Weights of a small transformer language model.
Architecture: RMSNorm before each block, capped logits.
Training: a variant of Muon for these matrices, 103M tokens, 6607 steps.
MLP neurons of a small language model. Each row is named by its layer, matrix (down: output weights) and neuron, and shows model dimensions 0-95. Each number is 128 + 32 x the weight over its row's rms, rounded and kept within 0 to 255. Numbers have three digits each. A neuron's up and down rows have the sign that makes its largest values positive.
A block is one neuron, or neurons of one layer that tend to fire together. Before each block is what it responds to, as a language model described it from the Wikipedia text at the highest values.

Responds to: Sentence-initial anaphoric determiners. Words opening a new sentence that point back to the previous one, mainly This and The (This award, The alarm, His best); weaker on mid-word pieces like investi-g-ating, al-ter-native.
L3.down13:166119088100120181128152133166117132108113184118163122101141126152133076110161107110128114179080149155078165178097131129156108120119168098124164128146161127094122149106079082126143085126139187159213112081078154157113176101208158155140078080118073118151127112115092201166152119128120126123
L3.down19:120103113155147136099120144073159118094140130120114164109191200121157133129148121101094069030214160144126137128120092102136109132179121118117105099116155183138106110148123151129114123167155160117078124120119099161157073114138197144107190133139136112120157129121149077088092171130099146114
L3.down214:071137127117088102148144187178124143149135100126106139068107201078130151087110118113105140120175166101087030153124109198160165160145058082113117094107099077178148147088144105080139157182132145098090163119150150122110181172108174147079149144025122109052098133127150121135134135176123156141
L3.down244:155124122176186137112132225133114124074092175134189091148141125123158102148149129153114132137090121089160150055119144115130125111162149190126103136129172116198133144123101084116122143088132074113131141176122144106129127110117071120085167118180087158116071132154134180151122137103103066148

Responds to: Sentence subject before verb. Final piece of a noun or pronoun serving as clause subject just before its verb, e.g. "The game is", "it was", "This resulted".
L4.down114:115161194120117130121150100135199115209139154082117125091140079102160170106084116082106147174110193132159109089155166134129140115173183214096122095131134160080151081102113069128156180096095033122142142173136111120106163133146147111104128107110127129121087117143119058134168145104109123097
L4.down173:113073114149174174126097166112131144120119150136172120107114172105077196128096108114084176121128134119115170103111110198080095104149182149155088109154166135120121110138097116125182133089149157153139094081125107083170159107137134116206145099124064081164134105150150115116160107124104143130

Responds to: Section heading ends. Closing == or === marks ending wiki section headings (Career, Early life), plus the period ending a paragraph just before a line break.
L2.down19:148160103138115105079073137199166092087178094099139161074097147124096142153133110163124070138149152180069136100080120132122122163137149130154100167107136142146153137184101145142147125127181114131087085129102170129083125161162164130089137177117146100164118187158144115069098191056171165093
L2.down95:099121106122099156071115140170154151185139200131099133129079172104148140059091068127134107137181126117117159156149132151129120154135120176166094129133095158141184106107108116155094156154111091176099137127124110143096059097146129101171153152107152163134116101104094095101110128150144161095
L2.down140:077117109101148105156147149111110122112154162104140171130098120156139119151095144149177145106076175097141156209075183149115161127092147095147128152104120177161100140119167170156152081134123105104090129149138149149120136113102079130190142087119148135116100136115099049126154124132116134064
L2.down148:107149126135148124167136100107176125137155101130077159150116124126160099100148091159123120106133116161172095142129137162128136126086117128162062097155127108114143145058136160154166122109143143144099125119108103103078159086115091116167115182105103118119125114147155160116177149134113203154
L2.down185:120157174141170160157133054170075080109114102110117146140127128093150105134119098152191137132104106085135045155133130137144122135114109108100127066137153156063121061108156117155095092150153081098143184127137088095138147096135142164152081146076087085150117132069154094197082120119124120134
L2.down189:186180113121162161121150138090150190149096107103153170091115043076029151150091114123102073193123142175168155133116175102143090214105110093145098082155140120085087094124102144109126123126067111179152165138114130089136120150113089196158090067094055156181167164111129160123116137117129109142
L2.down252:077143171078119059079137131135173102128187098112165153147096106127093091167163170144118094127111099141151152125148051152128157178058136125022092152201112120121107107120084126132168098124137116122159130123206134159132101106079096132102140119096102116075143134107108106147154117136170148099
L2.down279:108150099079115110140171101116119208091177134121162100159131139153194123103091109127178139099110145163171131125154096117122104186128143119126152175154215084162189166137093168168140158076129102096136151119115144097100194140119093140075110133105159139227066118106088169088119144139096161178

Responds to: Sentence-initial pronoun "It". Fires on the "t" of sentence-initial "It" before is/was, weaker on subject pronouns he/which and mid-word pieces (United "St"ates, el"ec"tion).
L2.down22:134073192164111095064070142121125154172120182167085118115022111173043140129115080083157091132136115076103127111180153089095170101141106139169112085087116095130075098113163119178114168163141103130187127134150112148117123079131107117140141128092146076164151120187144118133114110155146139105
L2.down24:129125100112105106139099112116097132093055126091176099121135111149086148146124078103103178127119144112173132153136171127117099149166127110110163072100204130175178120130104122130095168155029145116105132143144146111128092073132064124214066111127138159132117114119168107137100062100127151195
L2.down104:164157115109099138138101115167115160111152096189181138112140178142193146099159131147129129106109026137134154119104147065107132152113095067164143079183065122111148098045157097105118110081122074143121120146089095175144134095111098090130135078137157061086133123093165150090136083099067149127
L2.down108:100073140156101109141059142184082068130121131118114170150106108086160084069109150137110162111082091084126132085141208171129117180200160135136120057084119132162125149131181117094144139178126111091111172139127164072149140126146106162213084112124110147141180139148149073188101131166091183106
L2.down123:146103152166147145101167099125107056152120154156113116181191177167100106097130135103109123180137140132156083074101146124111182122113119090106106133068104119145120167119111109119144169140143177199134160154141135156130194169155100094201060110162172110130109144097101117127132126146109068104
L2.down212:119165137153181123170154141099120136141123115081107131196152150075129141070094084170114106122121181128142166162134125140097196116159111152085127135106147164090135064120120158122180191135169168116165118119149095196180075155103119208096158210101137087082150167150115096121092099160151164140
L2.down289:142126127157113154188060068099086116170128120077187130137124130126123117093128157089122122176120124161080099085166114141115144116163098135143184138136138152164082131144093088083168126107187112074120097156121111144115148210079150145148178124160047129163130113056085171106129103144118067110
L2.down317:086121109120095140119149023078119117136143127108179122093132184124112131062096106146172077097110116097114145131138147129119138117102106162133129185096118175130155126074091152117089124181108150127095147170065076075137129111134117180138130113108144133084108099103099104132129132117108107131